config = dict(
    n_layer=9,
    d_model=448,
    n_head=10,
    n_kv_head=10,
    head_dim=64,
    d_mlp=1536,
    vocab_size=7778,
    activation='relu',
    norm='layernorm',
    norm_place='pre',
    norm_eps=1e-05,
    positions='rope',
    rope_base=10000.0,
    rope_fraction=1.0,
    qk_norm=False,
    attn_scale=0.125,
    bias='all',
    tie_embeddings=True,
    parallel_block=False,
    init='normal',
    init_std_qkv=0.0257,
    init_std_o=0.00606,
    init_std_up=0.0257,
    init_std_down=0.00606,
    init_out_by_depth=True,
    optimizer='cautious_adamw',
    lr=0.000606,
    lr_mult_qkv=0.7,
    lr_mult_up=0.617,
    beta1=0.9,
    beta2=0.99,
    lr_head=0.00421,
    grad_clip=1.0,
    warmup_steps=371,
    schedule='wsd',
    decay_fraction=0.716,
    decay_shape='cos',
    final_lr_fraction=0.05,
    batch_tokens=32768,
    seq_len=512,
    doc_mask=True,
    train_tokens=437900000,
    steps=13364,
    dataset='wikipedia_en',
)
MLP neurons of a small language model. Each row is named by its layer, matrix (up: input weights) and neuron, and shows model dimensions 314-441. Each number is 128 + 32 x the weight over its row's rms, rounded and kept within 0 to 255. Numbers have three digits each.
A block is one neuron, or neurons of one layer that tend to fire together. After each block is what it responds to, as a language model described it from the Wikipedia text at the highest values.

L4.up102:140163128109118056104106168106131147131149173126178074149117150161147085123102198134071152052126119152089147117135128085135176124183120116139079138148147138097059146087095142167112192146181159132129138148114117160160127143135153117178129162108122063119063111088169062132129128134078097173145106111137110068094099124118230161053085096140070117113155136089135164130148103094102109157098
L4.up209:132141086116100055102109117075160141115105116098145193147080099096152102164100131135098164112163131127155128079138187094164091124129118117135077162185188136126120100088151137097097125151135129135169104128098137142098123158135131135121141149148093123109109103166133135127088106107118105146119106131085129063148142113082129117071115065083094228133134152138141151171125141125097187150122
L4.up245:186099126108145079109093113152130139117184132162147098144134151150106124126124085144148171113109080117110125123205158109144155126147126144109084148074147160118088148102158123121145124166169110105113164111136162102123145113095140122171139157178106152154130112149139044095138088116136132124085161107093063063121157208093189122080087079151093146171123148092123093155179146149085128172104
L4.up335:129103137094140085128165181108083153152207126149143105140152144186107145210186121134160107160162095139173145141167139050170051108141063137132108133146094115084129106124079133093133086154132166091111176162091132143064152113162166108121104189114135092178178186116106145150148171184125130151155113087090175102128135149077108175106102131182080132135140125116191158147071078137108143102132
L4.up483:126063136137159159142086172160159118131135122108106103159133167102132116114151156175168105161174121139072118146126147131159122180136092123147091165111111132111112120119166111135121131189092122122110159063147149109148080184122190115159108186075112125132119136140087120089112116118064175192115138095108138087157062209100148220038098141109140229155137088124132072153162122142059130142176
L4.up516:185116081117141120141163201077096136110159168164160144152139112139148158154140130110149117134120093180124134129082089072167136126180079184127066138165155114090146180112124177120104143111087113138186076143147143133131179105116133116140127112118147116149149057093123101133118176172110164134092124076157125082093134143112112159069109152117160145143181101135115142179098080096119104146155
L4.up1082:173128133122095157180154140110114168140168074124112132055106177142097061174136104130146114124105129138182172095087115137130124178138166150141108199117163110133135156073097099109093139075134135154128137113145122146159163172115091171113111147131086098120116114135112115162096128125092074125185100159084149092152135151102139080126153114155134183169168137140120138155183139140098139152152
L4.up1084:172157081145055100109081160139121165145093140132136077080095094154132118115113095119164132113148106161120142093090125126170090147186076128135132119111140163067127086110095191113083103158129139104071156081122136132112092146148154110160127194097140115111138080096093077117180120166134133154115135062143163162103108128094167151090087123146065202111137104109136112098119119150127197173174
Responds to: Romance name word-endings. Final word pieces of Spanish, Portuguese, Italian and similar foreign proper names in lists and tables, such as Sarmient-o, Olive-ira, Pizzit-ola.

L2.up734:109123049104116162162106118055164113111148093090174157098150106163104107061137116131113163134136161165087115084090159135154145164125133088113129158090141117123175130106176091090080066129103146145175124114159128047126112180148146141188185135140114139125122109117097099138118179113100132124154117149133091097126101152115176135042136102174124141156166130174139070147190158205133082139142
L2.up824:121127142106144139172117141158136107138180107118127120104104101122065164132134174125146125157067136132167111118140165065152109093102129060167137149060144151124176127157110111105179108153105135210134086059109137096149085085152216157133122178151078148157084112157143185133123114160081140116177166062131115071166119158143107120059134081152139163163124097139160080096167141153167121166180
L2.up844:161139151138164146134183073106183119113130120112167173119119144109134140125058123100126143127178147133111105148136149160084128141153138127134117139187081156180210161129142136075115132114131127142128067117148154054092142146124149101087120181107115160143135119114127117127139137152097137202149157134129122095136136070172141087103186172190092122181097130119108128064138176168169091158139
L2.up952:168136098176094125125165137181151176108151126138094084055088115165124112068181129125114131151132156109109150087112146067166119198135126139089213139132084098155126118138133091137077107140202150155146160120130144163112094116147129147167115160150088122147137128108117095038149135107138157169161150149108104114126119095139114116127069167121154147118184098182073079128116101116102162177143
L2.up1143:141168127150141176105109092134142108159097158123145135115187079161089143122157170192083139107194136217119106114134150166168126107150075102129071067136119131145161118116098121138161154144117139128097084150097148070145166064095132194152158167163138125069133131130169086019167180108099054178083132121112114128162161172116092119122192164144097199126154118148125073134137164177144102112142
L2.up1375:167157112106106136172151079095204118128136188103075209097135107127115105102155084108155124129105116165093081089118078153134096161143141120109124131087154224166105141090090130147156068092104106135073112053079188099185134133143197169142144089142134118129156098153082173134134159114116145116145156099147193117145141152180134035106232104118119124100142081136146064104110099152121126097155
L2.up1384:172125125103152154151177121160117120088127193073129129041170131108106092107088104117103144172207108124146122084148090143131066191141138193153149147064142097092135175122088155112112125101116127143107082138144111161153135096142149137140152113167112100139094151100114128134093166205111139112132159130136114138131147110127145082157175125145094137168134173137107137113133130180099112110110
L2.up1502:165100190099147208112088154123178108161117168129228145121158107121132122070117122156144061142103130129140106112180108099102063163107183081128086156110105154134123095069094166086145071130155152166196154086075129090106187110133133108142138149125092070087137184065148157074138163118118100134169175102102182065093113120171145151118115124155129212164175157128127140142112112100125110167122
Responds to: City and administrative-unit nouns. Generic place nouns like city, town, municipality, state, following a proper place name or "the", e.g. "Aleppo city", "Nairobi city", "Kent State"; also weaker hits on compass words (north, south) and digits in tables.

L6.up1004:168152127113100104119071095123112123133126142144120196176120100146078108090082151158135105126158126127077149131115141061170118134131141131108105160116172119121096126088194127123068137104070150175161097137103114136143100213106187151112096127127099177109107051109149101062185105117102086119093142156153143160132101180146122168176129093132110122106139090096096127079082131085159125175102
Responds to: Foreign-name word pieces. Middle or final word pieces inside non-English proper names and loanwords, mostly Arabic, Persian, Indian, Asian or African, such as Bukh-ara, Th-ani, Mujah-ide-en.

L4.up136:127140131090065116144065143166135149127133100108127185124109151147132145151120088154164154113112150107166143163140068140129126143148078146080148190113130156079135138113135089134096121195131151129155095203084141101151133086116173162124086182092128126128067129059106117105142078108096119132137195117124183176134131087118123115127138129138127171142157116135151068116163155091146111140139
L4.up179:158100124205168052129088155088180192097085127096146137097096091147114088155114107117191099141069116151102123057151119096115065213126187134082161156125100124124110102074120067115165108159127140174145098125132169145137130108140135165130121151178115065074131134084077050093152088072140135178100122088162166098112151154113113167161115115148124133094155089160093121137118128059129113131158
L4.up389:127181124114157135191161096108120142145080138084111164094147132175064130117163113107122117119083144156095136079145109147119142120123124121157152121051131153133148144125146099148098121153178161121110104155090123078109117162151126099099092144074139125118095141127078058088178158161111140138086166112143210136127083156137133114106139067117105128129130081103137129214122157164067157190136
L4.up1068:139135141078096148182088120105102101168080112113167140142105112141144115123178183104170126142160162150103136118183143105203090131127163163142108194108120140161091144064193068139133044124127116140125054124111078109166133091152150105126107128190104130118100125116163073155124073121071086114123086102132167146110114135142138149105150144123086170148098134158144160156048106172113097156145
L4.up1183:073170105114084117139080122142127169103129119125160180128140090173141095176185151166118132162085104174110132141105092103228101177187095153088103175152129155133144112122132113156076058155136146149126148111136131148122087113116153182123122144139124154177147120102100106108185112162136112111164137100129191168104124095097071172103139120115134173131145101140113065130133083164164137165102
L4.up1246:148158127142092138184114131138111203116104113142149206170090164079155147065056087098117125104113076151111076113173168103161086140184126081026099173149148052120112109067129107044183146152130153106172184194102144086117178105098145157089071168096140158110100164086112117104090109120143148188146123109163110091195091162167131142145138120117113181104117134100127144089117149033187141130128
L4.up1371:086192125108134200136117134131113104149105124101058138085188111156127155180104166148124098158158103208145211147141145185130154141144154132143153225096169124098115109102117100078143127082143150174174128139184103093121074118123141159103091132144154104082080105133125078075115154123146097162142130100082081079153081132132142144124142165132056145107150103110124078165105144148116155140122
L4.up1374:110138148109157199133104137072119148125138128069114142103126114203122159076122104059156110144125112123100113107109143149113118187108141128128133133103184126180119148098071136145129143154137136125148126102114132082088140088157102155107091139161109125159125122136123050119151153219124119103160086152075149109130094149118121143150119145155132135097140071102184084118103058083138123126157
Responds to: Nationality adjective endings. Final pieces of nationality, language or origin adjectives, such as Belarus-ian, Leban-ese, Japanese, Greek, Byzant-ine, often before a role noun.

L4.up42:100091146126130189120139115061041159192150170101138152115127111094123066076062204139127124136135104126176134132146134095140077070102105174130157167180163118145153130108091123124122137144177107152137131140121118089128098158168119092136107138139072148097098136183133091127110142097142121146079108136120174096113128102100079143097183131183104166101109083124092095171113160130165107197173
L4.up475:151166144158109100160069159133169115130154147170171115110168115106102088100096096141100106148091127199153137072144097080163148087164061150136093159142182157101090154155155113125149114145072185140134134155114119119120130138163086140145130174119096130096130126075096128100099101083129123174062111136090166104096113139091058188125123123104107157136209129126128109133152148103180110154112
L4.up525:147133020172085172153134063148176143149128108111108143137175089106164147091122129120126153169113068049168078116080145093133124172116108153123103136132064073082115159052084160119119196159095119162116104162116182095119083126128139128096117156090157143177139098085081095112163120104135136086095142143145122116121135064149115167095036142106120163104098146130134118160145165081196204145192
L4.up558:132116097175143114089164117171185154159103159144142163140099127149100103141136128089063104119120086092077139128100088082176117149129143098125101138175116138137123215118171133101144066134069172097195121164064146145067103151112145115087087157065135116113069173038161137187121131105155139123118104080105190150139140132113167138154127152159119090107176099086133110192120133120095112152166
L4.up770:182130102113091139155081107104128126144122158060092153064168110111125135078107180148131107123127069154119097095139135118168128079101125138113114164137133170142183143082156104169149106133136140159178092182073118094160143113138111127109093102125106133114108122109119105127152143120119141135090189143131143183163148084129109134073164157110122196166124076150107089189140137141143097107152
L4.up1029:114166142138129093179119116169147140156122119087115127091200180109135187076117170154089111157126110145120117081162127147131101148132097150063137149157091080115155150066133135191107156151153142091122061152140127135037134063143137135125106134115075151192103117142130125120166134137174103128073126132070104075090104146111138122196106189180163165119129091141101166166165162116128136106178
L4.up1394:108117171167100125164181133112159130189123126080147192113133145106176143079117149164106117145078102108118102155160114145134130114197184110143135130156082109133139142139141182137130103111114156141160106171125088110124128101132104131105165092122057144122062127118127048138123190155100127131147109123153111133062113130167150155134060171126147105129113056142111094131144125120198120164145
L4.up1533:102084177205151163154104130161124107158141087115130141070097126127100107160156172103160085114112119174130131151184149110084124138183149129094121145147118157134116144178172127172102106112141116148111102194144151089122072071107128120090170099055131084156143207112130130130102122095070119092106204109136125143130109121070112139156141112149143093130120114113111151090093152155172110102090
Responds to: Mid-word pieces in names and numbers. Fires on word-internal pieces such as the syllables of Chinese/Vietnamese romanized names (J-ing-de, Che-ng-du, Yu J-ing) and the digits inside numbers in tables or lists (the 0 of 10, the 9 of 1979).

L6.up1002:171080171100096107124162104192091161134128156081124126091175135055100124127086132139129097140122105110107120120117167106144108121165142113106135132106052112117214178116141155152167134084124158083159129129145155136120091066123123112156101136100129106138071188153103149093174168153150139053154135095159044112114134184082081094129106140159111154072100126128097087187138115109129101108119
Responds to: Surname first letters. First capital letter piece of a surname after a given name in name lists and credits, such as Matsumoto, Pleasure, Haggard; also stray word-initial pieces like "-m" and "at".

L2.up40:120142109109103120156172111159139157161113130143135136135145149107150109100140100132108159109162076084134052142072174144137075132117092132151111135187122135150112152168112158149126155152121163093152130174131152118116086100131117151173142115074120101163131104180101153143077158134159140090082127134156161175076117112204125123135087102084124124144144105126111112149081120085149143131150
L2.up252:108123105063137151181129115119171156084160185141113170131151140115175107139153146122141181113092151138116113124200134153125132120157097125135135149061111166146115076101178114127142092080133159195167169169118063169134131134064137132171114168144141162109092159146102143127124095139139111111117138110138183195111146119166083087140074142133119077156161108057137100144054177104155151162116
L2.up315:093178078139055163159160098198204138108171122125154171209072134110181159152169126097133100160169114096117095094071169067149157191087095077133110165141125159137082108131200120133149144088105176140158103154080088107134130124118182126151050198186143102189114144164146108102137141127150071156138196150124131165093115149101102144133156117111099108170093102120095107143139151094149130129121
L2.up357:103147131078153135130180081131153044146128140086177149101130145073126149128172123133125130097178194126139131164134132156145160112124135067121099123127049139179115127128158094105124132091124185126099106122128141089129106200102191145136084099161117114117114131123098072085173102165116070141162156124126168163103087182102102102132112154087079231109175127127124066143160109218066066134177
L2.up386:065149101100105144141084155176114124147166124124196115135142080108113116109163157162136182144167165156102056159119134114110092114136114108113141161138088155123147087180127118153139095098099138156091075093137073132153145121107185125111093146153147166097118176094105135093153126187161112084172172133122116147136150140132105124103094097151130194127117119174144121142160135122132146132139
L2.up533:189070107099147129134142125150121157102177103122119138121187106110165088130181151137107116106221138131107077143054146098164065125124171153141060137157123147164132123171142085106185174153145124145098140134107114107118118167152080113142033123109088124084127164109117111109078170146116083125145110034134131203132116095120129147105084105098133229138166096128120077149141136146150149081151
L2.up989:145153090067141105120165140064115213121126178131167116160139108093154149176103156118195161156143121145125136123147113109181099164128111140128099165173168150134119128134128145139092110156130106160158110075101094092166143128165148150098087141104144169110130090141123016071162085100182089130090092084137148126129083147125163088144132138132158186121160134120160140177089169117104120176095
L2.up1402:142171062178137111122147126176227089152169140200175147103132123087107135161086123078137140130151118122125150155177142067142142194116134097117155155097194109086138143136130126066148122107076126186149115121152151100171109105118115152137149119215091143123072111160133110047163075070173095152131148097146103161179147184153161153167124166144080101080140131109092209142119121153065149145156
Responds to: Nationality adjectives and year digits. Fires on nationality or place words like American, Russian, Estonian, California, and on the third digit of years after 19 or 20, e.g. 19|6|5.

L6.up1383:151071156170155181145098135091193122132117129072131140084102087146090131100192165196087114093148189124099125119073081104138138148035153134180180148087110158165070157093083158100147130129158110141118149124169161066109166100176168074072097118094063137107149104133111128124139133155154129142176107172161116130158098089095152129090121149164147151111147107152095149130181123198134092165162
Responds to: Location phrases before place names. Tokens within or just before a place name in geographic text, such as West in West Sussex, downtown, bypassing, located, near.

L6.up1166:131095078155109092099097144136104108101126141158135157130119198116111140102108177145145131127129106160123162134098128126165114150167132101146121149119172091136151077048082115111135154088115169129159131071096160128095120145167106149199135112141114125106118080100128137107156121154103146125113165108130123133099046143089203238085089121155030124164129058118168178161140086135127137132136
Responds to: Romance-language name endings. Word-piece endings and particles in Spanish, Portuguese, Italian and Romanian names and titles, often in tables, such as Ter-ra, Pedr-o, Antonio, de.

L4.up36:180102138128102156144123082080094135185126112107162140120085136091101137138079171182144093118081097128157126113153112078133109094123142123160107148140139155139080154167127076108131106094084132129145128124113132045103097114116140084110156154121107049085148114105155131110142152174143140135131059100131161072093124162089130134072107188160115184103119115100120123147134069128140088160184
L4.up144:116113102091100099149115155131110044116138197090161149123085106100128070154096108187059093103112169101104115154172124063154129116172081145127143125095109127168146130105130150163097152105128151182131151117078115104103096128157125091119162174149125159129120066125158120131172139085144142173134112113087097095122130091150170101118163118125127155110101166186166095151130134193124183171191
L4.up171:113138103182108141120187152101108120119147058153092097118130143151136105102103127126082138138175142149107131177131128060149073113180090139149092119107189174101114108098211109120157150135101135106159121072100136058096117191117155129172123156114099107149097156160131086149207177095112147116132110131102130138170073158137076104133145153168129074162101150183125120170159122087126135148189
L4.up780:095077137078147156172110116127095080103188122091172126109100152112111127129130127133150146104114173096139123148142094164158174158088094139144104165071122130058111152114106137130131148114140163161185088155103147124098163101119148128052114125078114106141142119092139165089108101138093128160105138114068113106082085129100124151102122147089135117115130147162090142171148128092138194137127
L4.up881:088107170145071151155100095094163083122194083101083107128116125163081146145167142126165125134054141151107087136110112160133146183149099128161136145166133085132143112110094155137150125161166148130120093132064161094138064137092195159176159157128149176079126104160156115079185174154101115165095185100178134133163076131104122130094130158172130078161159123109072200153165099164131105174167
L4.up941:165152155163099119126096082166120150173113117129177170029165120125104145153127230123087114131128116087120118141067051100143099107076141175174143114115179093143154162145165112140083142145137146169138102075086146133022143118217151182137110130140112161076127137052118138156145088172078116171122133142124131146139162153132194133127113123114124200102165094114164161185110065055122142124164
L4.up1085:110185126160162180126125135094064140117162112084163133163135075098151098094162130166099100098145109173123089069149136098145096154159097151114113137171104126140086125119194144118109136108116137161122115114134063073123131151148139101100111115149087191133176153143137045154112085157076130167128138070128152123140147130132122150138152127112120215144150138124101108110137129114163142119134
L4.up1463:123097104080080143141163118112067163078186092138182168126104162151143067086127083148124092112086184109121111114115113050116118149240133163128136076094110097142176151119171159105115109087107128179178150121079133138070191126162132136201131118114128171145166137154153082113137105135071155141117149101164090069122052150204150160172097103150103126113145127138126151140140157155123116159132
Responds to: Capitalized name-initial fragments. Single capital-letter pieces starting a proper noun split into pieces, often foreign names or places in lists and tables, such as P(uneet), K(erala), G(yzis).

L2.up488:057086152084153125112105160170139113184118114119147087148155165078133080108194127103150074191123116181099074099154136152111130105124137112126137156114137118128136158081142140091098151128106123120136097086166157095093087067150220158096079118109130115136097136150139143137089168146101132188139139111102115165113077119131153156143103132156070123174175124131105140129145181154066164137107
L2.up596:138120180080160150138207138104129147116104165156145116067121173101183117142146152148133094089130130170185166187161047138081108134139152159152143122190142123145178124149115128175156096114141119117134133144128110138106100115103167110086127089135084159113176133124118153094096182195073122065171134074124153088107135162145139065112126149203163112119133122168179152125103129107153126097141
L2.up856:056062157087106167149105107116092106136074117134136102142098105150076109144144137188142142135165150119139111144159159162134113084165139171143130142117106157185168085100180128172150070160168140116143101111104115081120104143093175158124156096180082173135058154140124077148126096096065091131111153132117099147160174187142162175156110092089147128156121102156151104141078100236172168190091
L2.up960:099086191147105115128153107108115151090120184098116092133125170099106180168163079096171104199119157114123148078095165120079135148122086164115169185080107088159167080105096024099136160148156146161106131165117182053120164090097134135170148122088109095094138103124108154071135118067128099153150081175123135133159175129108151147110169096158161079126135129162151143161171103135115099138074
L2.up1028:108119137098119123133157117081071114129156110195217177102172094112139131187151170095146115152187130122176159192129105162133074199112091146135152192136110075122174171130134106100070169130151143136112110107178126106132119140168110146146106174116051100133122153122100129103087104090108094129102115127132173108135055091141067128169092098111152166123143106101139141123102108139116138088122
L2.up1377:132182097139051168112111120199160139161195156113137164138072148156078119090094103166157163106116131082134175153099107132101120096133118129119101115080102086151123169126113186090124135145154119178215164151127142138161152135178123131167159089149151108115151158131103196118100109095167093091125178148088179088121143163108131066156118078120186088187168091137116090119175134119155138169082
L2.up1468:166095133096113144080181161142128143142129117107128092103167144097091116128166124133131114127150148082070137158091113120173138085144132153116151135106127114117126159107129110109142137158111132163193188114098172113108140132142148097132144137113124150099131129148146128117089135138061105141178142127058150099154118170132162132125169150149140133112132135136146144136122152161141094171170
L2.up1501:153126149125172175129193137095187098119106123147170113069146115094111111097107104114157088080121058153095051110164144066165062129129150134134197139118154117144140169173162143126147055149118098142144112134070102133127090118169189123118156078115142125134141119151100102116066172085078087180155200152101142058189159121123127171159097137108099105139193122174128122094183099103138108135129
Responds to: Single letter or digit pieces. Single-character tokens: second decimal digits (10.37, 2.68, 1.28), sentence-initial "A" after headings, and capital E beginning words (EDPR, Even, Estrada).

L6.up407:147180174161156114145086130140141128142141115071121123083154148134161085091104172140067104124114162136105137161127063083193125068152135147134147119107133085124114207137121154155098127104138107143141145132069132093130127117156141090117119154041092113069142103152157121179092125118164165124129127118152134166098142108079145140138097135169117125153187140151171096164131122184144121170179
Responds to: Romanized Asian syllables. Second piece of short East Asian romanized names like D-ong, F-ung, Y-ang, J-in; also first halves of split compounds (gun, path, leg) and digits in codes.